{"n_layer": 14, "activation": "gelu", "norm_place": "pre", "qk_norm": false, "bias": "all", "init_std_up": 0.0273, "lr_head": 0.00906, "steps": 5005}
MLP neurons of a small language model. Each row is named by its layer, matrix (down: output weights) and neuron, and shows model dimensions 16-271. Each number is 128 + 32 x the weight over its row's rms, rounded and kept within 0 to 255. Numbers have three digits each.
After each neuron's rows, "fires before" lists the tokens most often just after its 100 highest values on Wikipedia text that the model never trained on. A number after a token or word is its count.

L11.down989:197133109182130121162098134155181140139153099109201098108109174155145151088131089158083113207105115158144074100099120181152076133098092113147061075121136154160131153123164081202165165160118176155124090146151168108147139098136129126087133094081157150118181207123107112093108178110121078068128130110147116095126079108183139106100153112111093144095077178130197098130131068132141125085132143082117179105095208116118102113085119062118137141113105149095152164060090083159130136125154143117124180179124206102098147141161145154167107110132128116139145114132124131134188112100146123136138076102144122145157163148127147137123146140115166099132088120111115124167208091114138199181149115081169086093103157140139125109214138069112134098156135163069108080108116129108140111082154131
fires before: "9" 42, "0" 18, "6" 4, "2" 4

L10.down535:135138144078151131144097064077114113104103166122146105171041115178103114112117159072148151127177064094136126122161084195135142083143141111128117130171121111195185088109144052051126088152075088088089144059112147144141143210152115156137126153075143115106170166126158190084119125176178160081130181128132097145120117119123109135091110091100133100179132111157095112124131129143096101115124083187095069071105091162095100160117092132148109137121123175125118129121058193128120126145185120183136136099132103067115141137123176151160155142110083123140099157126059109101189110135137120141140101100081202111196078071146135136127173113127162117131133139138139136185123098110137104103141155100142129133149134172156081120133170118113170181144148203108075158165128155183091112110127082
fires before: " " 58, "1" 10, "3" 8, "6" 6

L11.down573:126143161192154116145045104123117198130136104144139089085202127161115101140136162077165148148122190104196112112082150138165041090137143112117136126109188110139141149163122134165127093121119143140175118120112145181151165101090136129125071123147076133117183114103116152102126109128139108122165108146207150096133130160089135070135037117107152150155162126131120128180110089073106158139058152102086183149101066183066140112146137197118145140123136065073150108154124119184100084122107118114122123085093113161136144142143123090113145098132168110137083059197135153074084112107098161124122098120199119115099142147158079160197116170144089112118113139156102135102116212127116109147061178133159116102154131160141080138105171132137186134119142077127140084157098133103126152114147156
fires before: "3" 25, "4" 18, " " 7, "5" 6, "ull" 4

L9.down1037:100101071172221098111116117140118153126122150162152141172119124143151139083176198131162094123172153092104122204088174106109145099110090123069133138133106108098106113101083134143109133092098097076093140114147157123133129151111121089149102127114114172134133094149096137116140172089124118165160159098169094170112197145120150168156150158138171126079159133105103135135097139111070118144136103103138184128093126142165159120217076100075100179096096167127112116122133158187149140122179138139175089131115197138161165133128122102135080095111127118140167045111144115060127179161146162080110102147147116151145135092169135087145132100156057156132107140185082110110118161059111080153165172225179149151094111122099159066134154146177103155071139111140119137134132162155122110107094125
fires before: "5" 17, "4" 14, "6" 11, "7" 10, "3" 10

L7.down1249:154118110161131168120129117124154150150163184133108128119050196171094153126145168147127113145156184184116103158162104122125113084137118113126100111138173146139042184089115150112075118076117141151133066113127101120125108132101180133054134133100112124161149109095146130139152096093142149145100158112069105138093105136089097140115094143132131086201113057158135092108144139121131163114150140172135085142104082098118107084146100115126093139063132121121140140142115121121101083123186136098123186167138132139191052167133146083052122132165106191129093144118127094180140084155125082141141151203158143095120100130108161088140126175158200104150081178145164064107127147170123131098100111184076110145103115101112121108116096145158107126131152139168110120110125182098075153181113100
fires before: "2" 22, "1" 18, "5" 9, "3" 9, "0" 6

L7.down1031:147158186156108142120129150078143126143108086146146118136116167234122152147124123146163159124132125157136141086097145130103093208153141158127164146117120131162121126109160135123115145072095180113140070154073163151103114115148123076163177146160100092070218144052148145116191121134151108109142136129165171110108082141091135163177160117106134098166117203089103146127146097142115121158053081161065113162149120122098130146143137122155135123183121138140126085172133138146165120195133171115103162138184142109109124106121078210103143092141117148128113071098147103142170134140149093173112133121138108101142114122163140104136111095201121092095189168140137162156209074112085153144085089136064103125125093071080138050121140101125121104147108086128165138128094099157107093166171127
fires before: ")" 44, " |" 10, "%" 8, " (" 7, " (−" 6

L10.down541:147118151155080161117146122140156125134064086104143096175143184200087119083111100141077108142095179155103179131145111160075105115131134096133117136155184103138136192105208074123113084085082092119143159102129147084151080150083194115180113141111134073148170090050091110110127134113139069134150103093125148123091155176136136170148127107124186143106091162150096148144154163105133109143127137127127180209164137122147148090165130125113108152160150110134096099124091098125111063098125119064110075095175118182100138117096117139168164093182112145122121111191087114148119154120105086100089125129103098157153187181108121119114120145187156164074199098148191180114127131149116114095149105141122192048138103146094085102142105161143089156125161116125093168114138101184139139098099137
fires before: " |" 27, "1" 14, "7" 9, "2" 8, "." 6, "6" 5

L10.down25:113133156113104123145073151074181119142043193122157133191110181133174091165118108141116124100148168153079111159164145131114146137131119163130144108138111128115133131093228211122149135128119087097134052136107129106156145154101164158144112128072124109075085121153110099117096173148100061112099118167115140207195130094090150122119114145130063122116114126133120141153114145124181134084132082131099111163162097181126078125088139107117119137130093127115167107131137083169090124118093086109148151214111092126079139112096133096088129145120144097122107133146131156070088082134107139106179086154181153092181147158151162113133088107124101130125123148089161134136143129145176098176164132147145059124190156154129129207138122117104160095114136122149115115122169112187122098140146138
fires before: " |" 19, "," 15, " to" 11, "3" 6, "–" 4

L11.down151:148131100142121060093137146139098134137108106149171125159137097136165139126092148117161111070145141201091127154187104153183147189120125148147126140124134147138053118117150134075127182122172185027099109130123119092179100154160088147129112143123116090154141123133077084086143157098165109082124111018125131114067073101175097095117064118140175087063128108132145130151153115100147117107123117108113153118159148161147117164114148120101190111196084107132107125184093107096155136133124095213109113178168134112190187167044109134182102058111111153139138086135123132099111167134130122170166133140198109204147115089119071118122130164162126129158191142174160125128203149121173148143139165084131125139093087175095080074143083146067121124155059122141106121145119126141090103112112190
fires before: "." 80, " |" 17

L7.down835:143085138092145126086137126185069115105070086058126141127114152162122109144175137159146182085132126118188125112175141088157188114164131125135148103089114141170138109134097068107151149100153146108021139101100139154132135186172082184203109121070137184125128069171151131119138203111122144104134148099123116122133151063128114101126169139123151109125127113114136078080180115114052109135133107163182178111133136189126139132179093057140123130051106132104176151174126168119125106108175160073072066132172109105110167101104179083204149148098143189087116143106204152157117146085106127099061097183124112117169078129152151132128153149135198095141057157160147120139100143127132130092105184133099146105124115107120091117139153115157136124105132116095192115172109132089167140130126162
fires before: "9" 18, " the" 14, "8" 11, "6" 7, "7" 5, "1" 5

L10.down569:144106118101058144151171096136127115125149081162141150146152121114153134126158154151151140117107077153160173118070133128070161099150164177107103193109124154142134152061118119157110109161120166083166124114138121094143138138055183082109126119093074100114158126143103122120196080129155194080082127149183145127159130076133172159174101151153155145130108175166147188112104164131133176093116144172113151207136164102125138110132126108108144153059151158083103216113144099119133144084087142113102095095203131062113107118116041115102148142191120120160136097122136106120175147169163108152063133195127099131149131100176189121098143154137108125132118056080145084133141169128176129066120162184121086081095102142100072096132123146091112149103157091177123113102064121111100131181161093
fires before: "1" 20, "2" 19, "6" 8, "3" 6, "0" 6

L9.down720:095093101175173069109187116134168083145184121185143145169087147172095149128115067125144072120140116129147080118150105134111093138151156108089090135086117122139196166164107060217139090216141126151131129118125118119158193140123094157130127137144134101106104104093150105141150080143136126097154088127110157114139102078091115124098139187108129120108119140170141192127091148117129123183123109109174154095125146102101173082142177136092134080131122155122145168069133131115110104141155183143122115156160113121139171132174087055166082111100092175172159110142092052173087059102115086094148133138158136079072086135147155131088125126143092096170152124191137081158154068162104191164129139095139053117157160151132071157117100136102135169151142138134156104117128191118199149089128103
fires before: "2" 30, "1" 30, "5" 6, " |" 6, "3" 4, "8" 4

L10.down1073:137098149152077136082124173065139081108159094126111124099185079135111113148112081134129136134144098117131151105164163119110129053085124115179102143102146086105104164069116150147114157155153119171129138128170176105140139129125079157200097183107164111085102142088075130094165096097127118142134129157150138080106164142149159126112103140136113126149135149109159061108153150170110103214084097158022096147172077064138143124147133175187139185131155192128091105067146087144106095148111145109146061175117178125133111156124136137141094082107137132119083137156131118101138111105066131180176120149104188173166098077135109142122141115174171136165099104154109064161138093106127136139140146098074125178173130162164163165091142191112111136068093151160141160140083125115179090144111084
fires before: "0" 26, "2" 13, "1" 13, "3" 11, "7" 9, "8" 9

L7.down499:109138141169120098153181061160134180108141139104167139156096128110166107137103139165132159153183146127133098126153129134153142144164084085096097061112120131204137185118055156192078163114144146130120083192164134126185161116177138080107139085147111090150121126162135129139129114082148116149163132156162114131102115133135146111164110101112077113088141200204202138082104162112124179124164113146152147122086061109150152114175099065137190173147094145102114119116148152112095173040141149119197113106073174086157146105110179086197161178156083077143119128090135138145112115129180141138121116117100138103094145045112138151092160111133132161114169109164137077143100127146124095090078091132122111127073121133143135102113164152059125162140127186157115109122114123140162098095144114
fires before: "." 26, "9" 9, "4" 6, "6" 5, ")" 4, "8" 4

L11.down720:155137124103110147114134137179115085179128094087149135103130136141145135170105126111117221136136148111179118137138130090139150053170151165110071067141200126129115165109104136164077092144153117119099087132079105103107081126133079094132070143099182134126123108147113125153089143175113088150072115091157037119124149171178092070149114134105106138071085083124148146090120142110135107120125107157117078097134122132077124151177150098185098115130169131162157108127133120161109153163085222167141118145149138089150126182114085134191097132155121098117158163153127138141158165146158144051169139132097101082108110127106120127158189098169129080109122106125134101072073191141116122118140117132174165166128091109131162117180083126126133086121044109072129096097141137130173187196126202
fires before: "1" 16, "4" 13, "6" 12, "8" 12, "5" 10, "9" 9

L11.down484:115105156135147138079114146148062110158123125073123092103115078173116059171090148081151108129133138084134122128083142098155134100136127137157084200123063138176199134122170131102084193177089095105083158088100096154114175144090138100175167096149130152049123127136128127085113109158103136092082150120117135192136093132162085106125164121094157126162156156143128133112089092112137141108182145129083062128130132117160118088110110169089143139178160109104123136118130130142129131165171091138151104096146081138080134135139074106137159069098102111178130138120101173095165125179136135172151131208142140130146170124158159152131178102109120128161092170150120110137110153118113082125136190188063092175105153125124158181148077140165103100153123087167132147250167098164095186132065124
fires before: "5" 24, "4" 16, " of" 8, " is" 6

L11.down441:149108210131134124170098123126151171099175124050161106125135125124148206093132128143201121113121123145145155126113123192153099124152164142159111151132155162136104065138175118124165091141146110096144111147054141117168145153159083142116153114109082146193134144122134123142071159112129036097141156093060123141099124154128111073132135126142128135124116142079150147153122142098142181094129066111111117140170121126066058146136152166153118103150092142104086163120071188088135052121102085183220174179110134142153112161140144131159087086085068158106081171123110165055105113159157103202073101179167120123117114135093149086121147138124182122132120172095134096121094133149144114095128154143139077109129096131089119157168107091115144123117169106149182126109151193162156117176144133
fires before: "2" 22, "1" 19, "3" 9, "6" 6, " " 6, "–" 5

L9.down409:130037146115134106210127142132113065100179114141147070135104124160082148119165038150146115140136099137127133130148112139103181164118110083143124137171131056126159111137112080201117083205140102116112150152118132121128129089138160159094147153149170099171093136128101123112132117115110136136174064123091102101094132164148140165098062107157100138121145193102163189141107150156106131081093109149107077098107178122117164161140120111107131136110167149149141117157114161168083124088138078126207143177141142130126184094155108171132143175137091068127145143096209107131124136109089137066107156149115062101135128096169118130120122087142178155119153115143119148090197122148144164148113077086119126055146080083108111131073144166131175132180153114089117215119155102182103115106140097
fires before: "." 50, "1" 7, "5" 6, "0" 5

L9.down989:156078124091170090085154152157172131083130103158101162138136085139189152102155090180160124126138161144106155098145141118132143137116097087097116088118141120126139162202168172149148194146081104151149105163123120117133126154106166190088167124165145135164098149119125110062090088122136180088102124103144138100127106050140143164091060159115127124135115188095137158142173108121141163189111078113154120114118137173091111122105140124114131042114105149105125193199140123079137173138146165127079131143163113103109151101107186132155124099131148132177118112111132180138187116139117110127146108143144186105100192070173142078180095161112160078144153131135085169100116137127100192141143137188097092173154108137177120143153126154119059181129115131085136135111123125095134073112108106
fires before: "1" 31, " |\n" 25, " |" 15, "3" 12, "2" 8

L11.down902:094194115141135045162131129078051135116128106030107066149117172141118151054144140154120151170112103120091120144114175138092192129177162095191109107149187122080112219122125115189108181158171121105141095127127142061131158141165104124116105125144133098122091140106166154127135105161170107152120127156122190114110098125131157147087105132080050153154157131146138175115089088100129167093147126152157135116122131166207127145126125092125132133161104115132120148157145158110046129154164155128185133140110110136078132171141137175077168073121143153134107140154100081107126172124160077119108113151136090075185078104125159157136088133112120168099094140156172100092170171108111181089159184143159095199125115171143127085167152149114113158120112147137117042120113174128106055097130101
fires before: "." 21, "8" 12, "9" 9, " #" 5, "okk" 4

L10.down1069:153145159124120163105135162123103133136039120203120124144129125127166163182194135112099138121151136131174164078174085124136175140106089162142150166097114183114128120146112188147120133107170106163143129137158110140077118193121167218075122125130156074101099139145103114111097134137147101137144116130129194136148053101109166102171115115122150167119114193093144105151103135127112192137113151097082145158104107053176079116113140129085145049173177110120124158136143153069140063163100120145133133118202153123113146118084091148124097159148119159095134117119157082109148074032094154044146134063060085210160149149165188096103134108167138090109115114052090121123136126082139108102133162143108130166135134108087134159139167095165135131136111151149145149127155129121133115127167201
fires before: "1" 47, "2" 23, " |" 8

L7.down150:080092114139107127159140150181155142140090126179124058168143132049097109077121108149153145145178109160135148161093128101100167112096123135152149136089097137112160106112071109123128132125134129136096109113098107211133174164122181146137130098200097126113112119184146169113138149095150172150116101125119109101109112170116117140101115143180104153162164208090115122128148168096120169070109137105143118144146106050112194176138083121139143108148150090140083149100095092188187161153164127126116113121119063083069133085154138151092139109118164152131137095130071156113155107103146072141104148183094138151147115088135095127146128122130132131149101120097085092084152024105067129153143110147141100118165101159060109151162159206159154063141167196088131133116157084125175156120148101
fires before: "0" 36, "1" 17, " " 4

L10.down392:132155186118142113102124179060135075176128163176118122142128136172103128100112117105051122114071200111113108134164130117122098150178101208115098173144130170060123123120197126199181161143081140097068166163115132113123064130089169130191097150093140115123117100157130179121152124131145096101124103135175146163103147112091132110068137131182125124088151123142147100144113172087097167058100146105108113115059151140040146153115087120104117133138113103144139074111082147093146135110156152087128116104173151081175133169157116132119083047089092151116113137160151161152132156129123183107162095151149079152091083159041091130148173144122164133114143077141144134114124108177218140182099128119156155173141108150132105156105166127133117122172134156119117123143130113155104171183136094
fires before: "1" 46, "2" 18, "3" 4

L10.down1129:127093096085079178113128120152110157154122147122150153111123104207124196077106103112142126162205162132123107152226148152115139179140129164122098120127137078099112109092141072196126087145134133123110131160148223101173132180182157134095085138149089134159126102096112119125119105136140133148133121122120112125162143121121107103133108135160085169124110117231079139126139125180115097116153093066107126121151114087116109073133151122168140130092147133070174155138182141161105124137133138102187129106218077087150164163167161039127079196147144174184086126088157106146143125176109194122114168127190129117116116112129123154169091120156106091111117112142150114144090128124058117112161156089063074116153128130153136142143061108099134090121092109052113189145111145160162142171126126
fires before: "2" 51, "6" 7, "4" 5, "1" 4

L7.down762:152130081084085122134115122090117141075123133141082135088133187105123067164124133196097088122130172199140194047140126143150117069082083160119114166115122126138114061162073118133105091115136165104132127155123120124120139089145124087123122113165159167109124164143176084113149183122097166155127183146116177120073150140219138097153142116086104119139133140147154121142154112150097168138095167136079121098119158143116172082100145097104138116138173164151163210136091119072165147173077136135170167104131070096143170139112136038144120150097115160098075161111133132179062156091172146129156109130101114104163115107124109181111129103082117121169147091105132072105173139111086123152103163147159125132104119120122160179070160098127108130108139089095173111059084095156113157119186099
fires before: " " 50, "1" 20, "2" 12

L11.down860:061125138162096099189141079075123128101147112202128132096168156141129192082087075117120171127075141164137145086066081150083177131147120118088131110115174110082127218165082159130186198105145113147115123128155150180103114086115065108056084135098124125107126104134081123155143155110129048144082175121157125077158113147095152176138149170119151183159083169120146142120171127113090123113177141101081127137185115128152128160133109131188146185109135105154178086156125109092102120111104171073112138176128117142096186143089170154146107111103113149096147197156148165174171119154077131100124154153076090158117111121173102122082117101110095122152125149157090081081158146152118085072114123125112117145199116147153163111080209153076071173123136173114121123171128094154160108110154111
fires before: "." 54, "0" 5

L10.down1007:117119086146119161187182133086175126153116169105066129084122079177134160094149079123110152142114141154095139111119080138144118157131162159097123157114137162146208185100191075139095138145140131125088129126134139162054159095130177171103092123099067135140155120154165184150119103129093206130181087143166109139109078130200140104126128181100113125127115157142170091150133196152161118126178163181105077108075156097082127072155173120099153141114134104129111094123161163109139142147104135103110148160105197148128101097166146100146150093185146144109105091099156127164106129172134117162119135134093150159142172126169137186167165112182111120099164139103121062111135083093130153054128132087102133109108162121176151190178059070145157110075118095173187162110153108112131152081085074
fires before: " |" 22, "–" 14, "\n" 7, " –" 5, " as" 5, ":" 5

L11.down861:116119143155104070124116116158148115073066145082096131138153105209104103159113100122063174148097143180189186157182152151124210125150089093181108166176138146161150161110119124127113162144065137111130124148106127081117193159128126087166166096165124098084143137169128144163145132181143037124126119101075113156103094139077115105194112147111120150189110132076133132136146101160106209135164169070127167148196142087113149140169138143146070129120120116174165069159073128156109142121091118121097118099153064122100115128089106100072139125175116187097094131170112113155160105106117146075120181127157133119090105145130146130150132060155116095149118128110109099147106093132132126143159169180144122116180145122116099145105116168064128120146131066138143164097160114158110163177131091
fires before: "2" 37, "1" 31, "7" 5

L11.down267:156093150126163136143138161143117127134097112000146080094166149112133178179115129124181135153169153160098077140152157108117098089109137148159136106085103129099089123147129117145196083115187099165198120116116118137132134135082119100100128122101139100146096106118089154059107161157151068105129096118095149131047170104082145110129126088122109175177147092203145170169117093166139127107122167094071152159117148165115138104173129098116118199176153128107104132114103139167155141108107129189111154104112125233103185134139124189174146152112125155130136092089135111153130111043086098052092122157093061141070124147067114118146112135116126102109169133139109193155129164116135147097156154085204130096141082096154128113100117180101128139155140120113083134121141194107132114097090148
fires before: " " 66, "1" 4

L9.down1084:066132194170150105050099123134169097095170140133136128183123098109115095176161144051082107002182122156147135101140074127127120115107120106133149134158100132119138136113086175096103203095119119117084085077134113086086131150149144114148116157077130127139184160093095130131135148107186119063115172089128184098111153124135161109128165149108084119160123109093213121115153179110084110174150128108093120187155105152158134168121097122152172104125107126121130116152096045147089118147072087124081097133146133160153093131109161141136078089138059066053073140215155167166110096152140136124151088139085187103125191114148161198104131162120159076150137133102133110141154131165156131120124131155083103169098160173172129125121191196103123158136102148146158065094144144137123139131110183
fires before: "7" 21, "1" 20, "8" 17, "9" 12, "6" 6

L10.down1144:170210076115122079123141146122167176133122092185169138154170151140133129116145183138156102121072153110120153072115133169072078137045126123095198137078130144083108137135159148153129107158112164172138143109143129092077169107089066154144143161091122128139123132138148103058084130186098047076130149137138177097138113093119183142174149145138196071099116103142098131174133100106089158119165149158141167114145165118122165180108082071108104123108113095129044148106157119121149108113116108130126132099130110090169085169130153165131135078143082131150155140149151122126146129134074105150096152152122145122106077152123136107187189110109128139215106147178164115119092100105136106123183176130117171072134131168126126046153102170180128123117124129142116151121120139165052110082118100
fires before: "1" 55, "2" 30, "0" 12

L9.down1096:132092144126159087143126165119110117137154150169034084101128118154122150164098124171192106122150126066142186167107132156087164077127188119096087109126176133097128143137137136195134106148146125223124152137096108124188157129152145133113130173087140094109113092124092121097146085179161152094165118166164150136164156138120111123115169136151134097105114179126091104110105141138086114102168090138082153133108113098144145165119136109152144143059133084083170090130060136134201131136137163096138135124148175082138168109112168171178190123173128069147155146095150149098118134106122154106125170099149145082143149105103115166079118154137156113153149091148143076193135076087098097116160177131120109115106115091108134060111107081019170094108140104114162108134086087101151122085113106
fires before: "." 53, " |" 18

L11.down372:113137107120112084173187143059089087157123127110141134110120106077150190055131156102121105159109093146120142145070080146165152122098118147083178100076164168095158107105142131165113143096174139158133203161161170104144149122138156146100118150119136107151125168152061166104168053158159077131121163115143235133148147123102171088089107123167104115104124154142099105151177122078104196140170066109040137148134132106133136106147165124124149081124160138137106133170158114136137149140074117127147133122000151154161132128132214166088145149107131159123141120109147148066155122076121135154117154125107094036129124161105160099085124136185129159164156165080137162145117123150104164159118106106073114141060167110059159148079211105103122184157061126131059141100148127094163109106105147
fires before: "." 77

L11.down724:133167202105109156110091107096104151109103124156086097081149142147185143133186182154124096139094133132166163084097119167092091079078137185206150165112097144139181138078131173137117137184134097123149146122126058148144150155071114113170161084116143123081101159066236090116133151171092078124180128143125122158130154117156127185181152111192158124118124145112101133066117122104081178128158081155160065113097135123145095145088135151160183109089114140168135098079115160112132105108163118162124133084107099136067112107137167169128133099126139135132088058149111138097125150085094135115135116102104145095147169114116093130165151122160193172189122083190134084138097104071105088161133136143124152113128114061141150176147127136085136129095154175112135154130097155062141088157107152
fires before: " " 53, " of" 7, " is" 5, "1" 4

L10.down656:113129130101116149142142127160047111136056135133193164133164192148108148175151080109108068108112141118147087106125147149143152140116140161146143078164083164181156123156136179130118160129097147094121104105082108085115148184147148123116150118161107104034093128092107145085137123172172112100116132087124078101099187097166151147179097135087142146152136102105122143158110095108183172118113139114135113182152124110116131189106102135054126098164142102131123212087108097171133105140076121139189141098160112160144188189138079085134163150112119111137111160145089104182109149171107161209140151128066097199157120148097114118090138131150126160145161185125092147156063120063110127120078111217087133083126076114116177138117125104166137169095106102101144095123135128102062091084149032
fires before: "1" 24, "0" 18, "2" 16, "6" 9, "3" 8

L11.down719:126154192107105131122162105169159145088115093182149137148101160112092097140100171091134183070157083167164155108125101120160094140139084142128146152133092182142112107189133178111100097079114161139132130127164085125097154144074156129148115170132097153083170129085165167132191101122200113126105062094170133118105137100124158101106150126105147133119075154144148162113162115149129124064136133114118132101192165117078150140087099162062129124106129171145109157094133147097091092174147085130134112166087060078103132145086147065109140138126069114172062155142181175156173111172153134150172135121129099110064133148131175148100115113103148094124141111090164174136148116149110106082155227092146062125105162167098147115105105098092143086162110095143132138109156139199076137160142161
fires before: "5" 47, "4" 34, "6" 7

L11.down349:116077165053082128133148108155102194056186111082197049199098099154152091182166182185150150144083129169176131160152086110125170086090124124090134144113165099154100178141100130100162110040151110120086099150151172125156164089125100047154146071086147132129128085134100100128150101056097144112122139112163084188158110112145138124167176106072096135105086101141105073121097153125109118087097170136180113083110115106101142067115153120117121118090165079080127127129113123133181155077134155144168174088103161143118075117149075129123100161181158157158151110104128128164077099158117146160139145076127133126155115163153105088077153124137141123111119133131116191117120180119116109144182134127050154138153144156114112112085090126114157143148142181154112130140102117109121171130127122
fires before: "9" 97

L11.down1167:163097132113146084066112138103092131072161180158141089078158105142086142132168163114178145157136143122116094095118134098113200151108189104155192074112177098131144115104152124126089110127091156087101132171179131144165111121141109072153148165147067094050103078112074105085098140115148144137120085149157122088123186104165160123068138147052165108130190128140144135148117134113180080128164111176108209085167151152143167142160157102090115130080151125100115154148154115156128175110162160113124095147106128195126082120149125111064095100103159134106089098133059099123133128202123127144122179152187157118129100139123149118163167183114052155131128108134173132140123100127117110102178121052100143136115110053111117179136123154154129156133153057167127159142161175156152087126158041
fires before: "0" 17, "3" 13, "5" 13, "7" 9, "4" 8

L9.down725:114191168138160098142120116188170115153141115096109133119148116093106081158155147052149103107108120103135160112148102127144185134098090156144116120125158156137198168130144080138157115183061104122091146153130174140125104153157076096112136105162108054098125159164152147230194164131187129161112132127118078129171107054184109095183118142100140082133152118137110140138080156145084094089122157125113086109144144167111054119117137138105176105103088091107133132103091186134057123177173152131157077133172129104099145109143145215086142130098156130114177149167046156116122130114128101161180132083085112074138124118129146116140063140061179111188109128123114129145124148124114112108098124079137109119101155146158154164095141100171111139139107146096166119126162168079135103131129128
fires before: "0" 38, "1" 23, "2" 11, "3" 6, "4" 4

L9.down961:072146169142136082110167065158149103082138066206126116134169152154138149120192139178107116132109078127089126108125063172165131057128179183098102079166064158110138128153136119144106084156139076063072128115141119134147114135125110097093132169091072153125147169152168100152090154123161091114181202135138126007130156129146134100164127165091127124105156179167089130160146082110092167115121161165112078166159148115129152183132141101159095068203100133092148095149120081127105151185102071128148146103147101078116155105133150149144206157167054105107088142144115136139089115101125146109110164159118166129096163099147123109118083105195137156120119095146094133125139086137122079155192141146108153140148104125119101119109193155114142145150109186102093114153141159138110103087114164
fires before: "1" 29, "0" 21, " " 7, "2" 6

L11.down1046:193157139110110169119167120144163122126111157128130115205121110119106121053120055109139099112108123124146073141123152107161115153153158154151087120135127098184146129095119148080155121111157137157155082155117145152120133135151093131104112126109132143106186142186121158112076149150166105176128135112132031155100095129112141151045146142153101128124097195105194172113100126123128083134087185089125140157157103113120113184135148105115107066125104173122094112113143158182072181162136113184063143130117107104096179132089175160113161133126131178131155143135174116120172144148129107168196116142103094104129158147140112118098132087119080147104165123160205210099165070136146130186098153104142088090115114107161051142069095072085161170068151107123159123139154147124059095149172098
fires before: " |" 72

L10.down1218:130121127108154062135141092093117105111117115217169149159101149157143103093208055091119146121173089095126105193089083117158071156107116142131083127122166133175136095133101158135105135159168137101086126112141110129096115118153140090169173142181126190148120121136157109131148082135172177090161092122132156134130083136071122145184134157128177122131108139153145076107108116134164113179165147138125155131110146125096099115049113128117137170098098102142201138165103113127099212172143147110088097180117088184122119122113079083199103109132095116145137134092125127102116118148102113196144132151097128147102055130124151133135126100149139074136139125085111134102105144094180151179093162098135081064166151152175140095087171127100100185146123107118162126159116101105100085147165154
fires before: "1" 29, "2" 18, "4" 8, "3" 7, "7" 6, "5" 6

L9.down78:149127161156198096106178094111159109148143103130119063148119170123119174114172082105176120103137145116125146117113047094134140129117186093118087154138106096083104148155132080128156147074092132128144150093126152172166142101154187136086109133116097185171155100093131082162102093099154178099094132176104156074081122136099125173115149136063107180079067182173123118133093125128197088108165141105052095153062114156138157110133108207163119121101169155182121127100149086108150152133162100065139080096114121083107103094142097119174135113149146125076133125161128120137161098162148143103090132181135118173105113125117167096081118102142169098160077122095192127121106143098145106103126086141127203145184103132152120111112116182131142156136099170092171148134141176175136198098087122
fires before: "2" 39, "0" 23, " is" 4, "1" 4

L9.down806:114167085139147091145125128117165057130084149158131097167076098147121148169158088097108094128137117158136137120098126154130063162121131101173125112104088075195154109133133117109194112186142126173143181104122113135118131070115114165102091131143194056126172092100100111118108113101106154131193114139119101090115142107116164079141159162082197094139136104195123112123120097167142096151114119158154143145113148124141110110109150058121175101073145158079148183130110119171119071116106076124132122113190157088084120179146109139126171158101102106193115091186073085221136079132146154154155136109145149050155151119197158171127105148104158161184137085192129144168102162145119115096114142118085115148129138135164167178072165156074139182108107181182079123127098125116174099082081069
fires before: "1" 32, "2" 11, "4" 9, "3" 8, "5" 6, "9" 4

L10.down881:140153150148130128117073100148113122111021118104084093111110159178121167109098132111138145114118134119110132140094171132163096053114119120160136137155072154201115154144153166141180146081116141088147122148125198127106133127073140148139101113155141160082100135121089073143089172145166091131184068102151152138100171119152173145096148171094113132085157182090194131163155154123073122126165183087169148077123129115142093088091103161119104145154219155125111172092086134160107109152080088094232074149133115140138097130171132124160165130111106150114083140153065165165165161096084096097159126125064132175098120098159119124115121085122111160182109097140131136131144175172115080179144160147121125188105127115118152133126105107179129108103098068145182177185158116156139139089089184
fires before: " " 36, " •" 10, " (" 7, " |\n" 6, " |" 6

L9.down746:062107164089103094177145149068079100133140125190144125098133113145142114171119161170129172146137112116152072136149109112117151128241100147177086095135140117109123096164102124095088122170144148122096136100137110112133066124083149100160184102124171104058187073104197188113110040095132120091128124108101165133095161072164064123120147079104161189095068144182172147142151134143097139123185175125166164088160133133160076153122119073080076135146139160102111152102145110115169101095157121134101115098110181136188139134103184099151159153107156166149064121077145154114158139194157127098178160129117121135075106130102151143108142185073067107198063119119083162125105141129181149126068116183117134130124136145158089140073149129118114105094136146131138115101091125131092096125143100
fires before: "0" 39, "5" 7, "1" 6, "6" 5, "4" 5, "3" 4

L9.down64:145127145136098129104161075145152106103171124184151188143099103138091116181162082157110172128094021127132163085100078170197141067117157144156143129114116151086152149119168057100163107134081097035167149097149159149071087118096113130173123104114164117108089119145151079132132118078135102185130187104111106116161111130098075102145156085134142126145146146148109148156164131110138106125143127151174165137095172128152077108138109082107150079151189191074154108064112100150098142132178166088099119137125118164175079100179139203139085104147133110136115140175143123157145118110182152183111132133131102137112191124135112123067146094113129141141095158123126113085096119141187110094131086167077104141078114138155115084175116077122101098128136121127106116101114128149123159143185085
fires before: "9" 19, "0" 16, "8" 8, "7" 8, "1" 6, "6" 5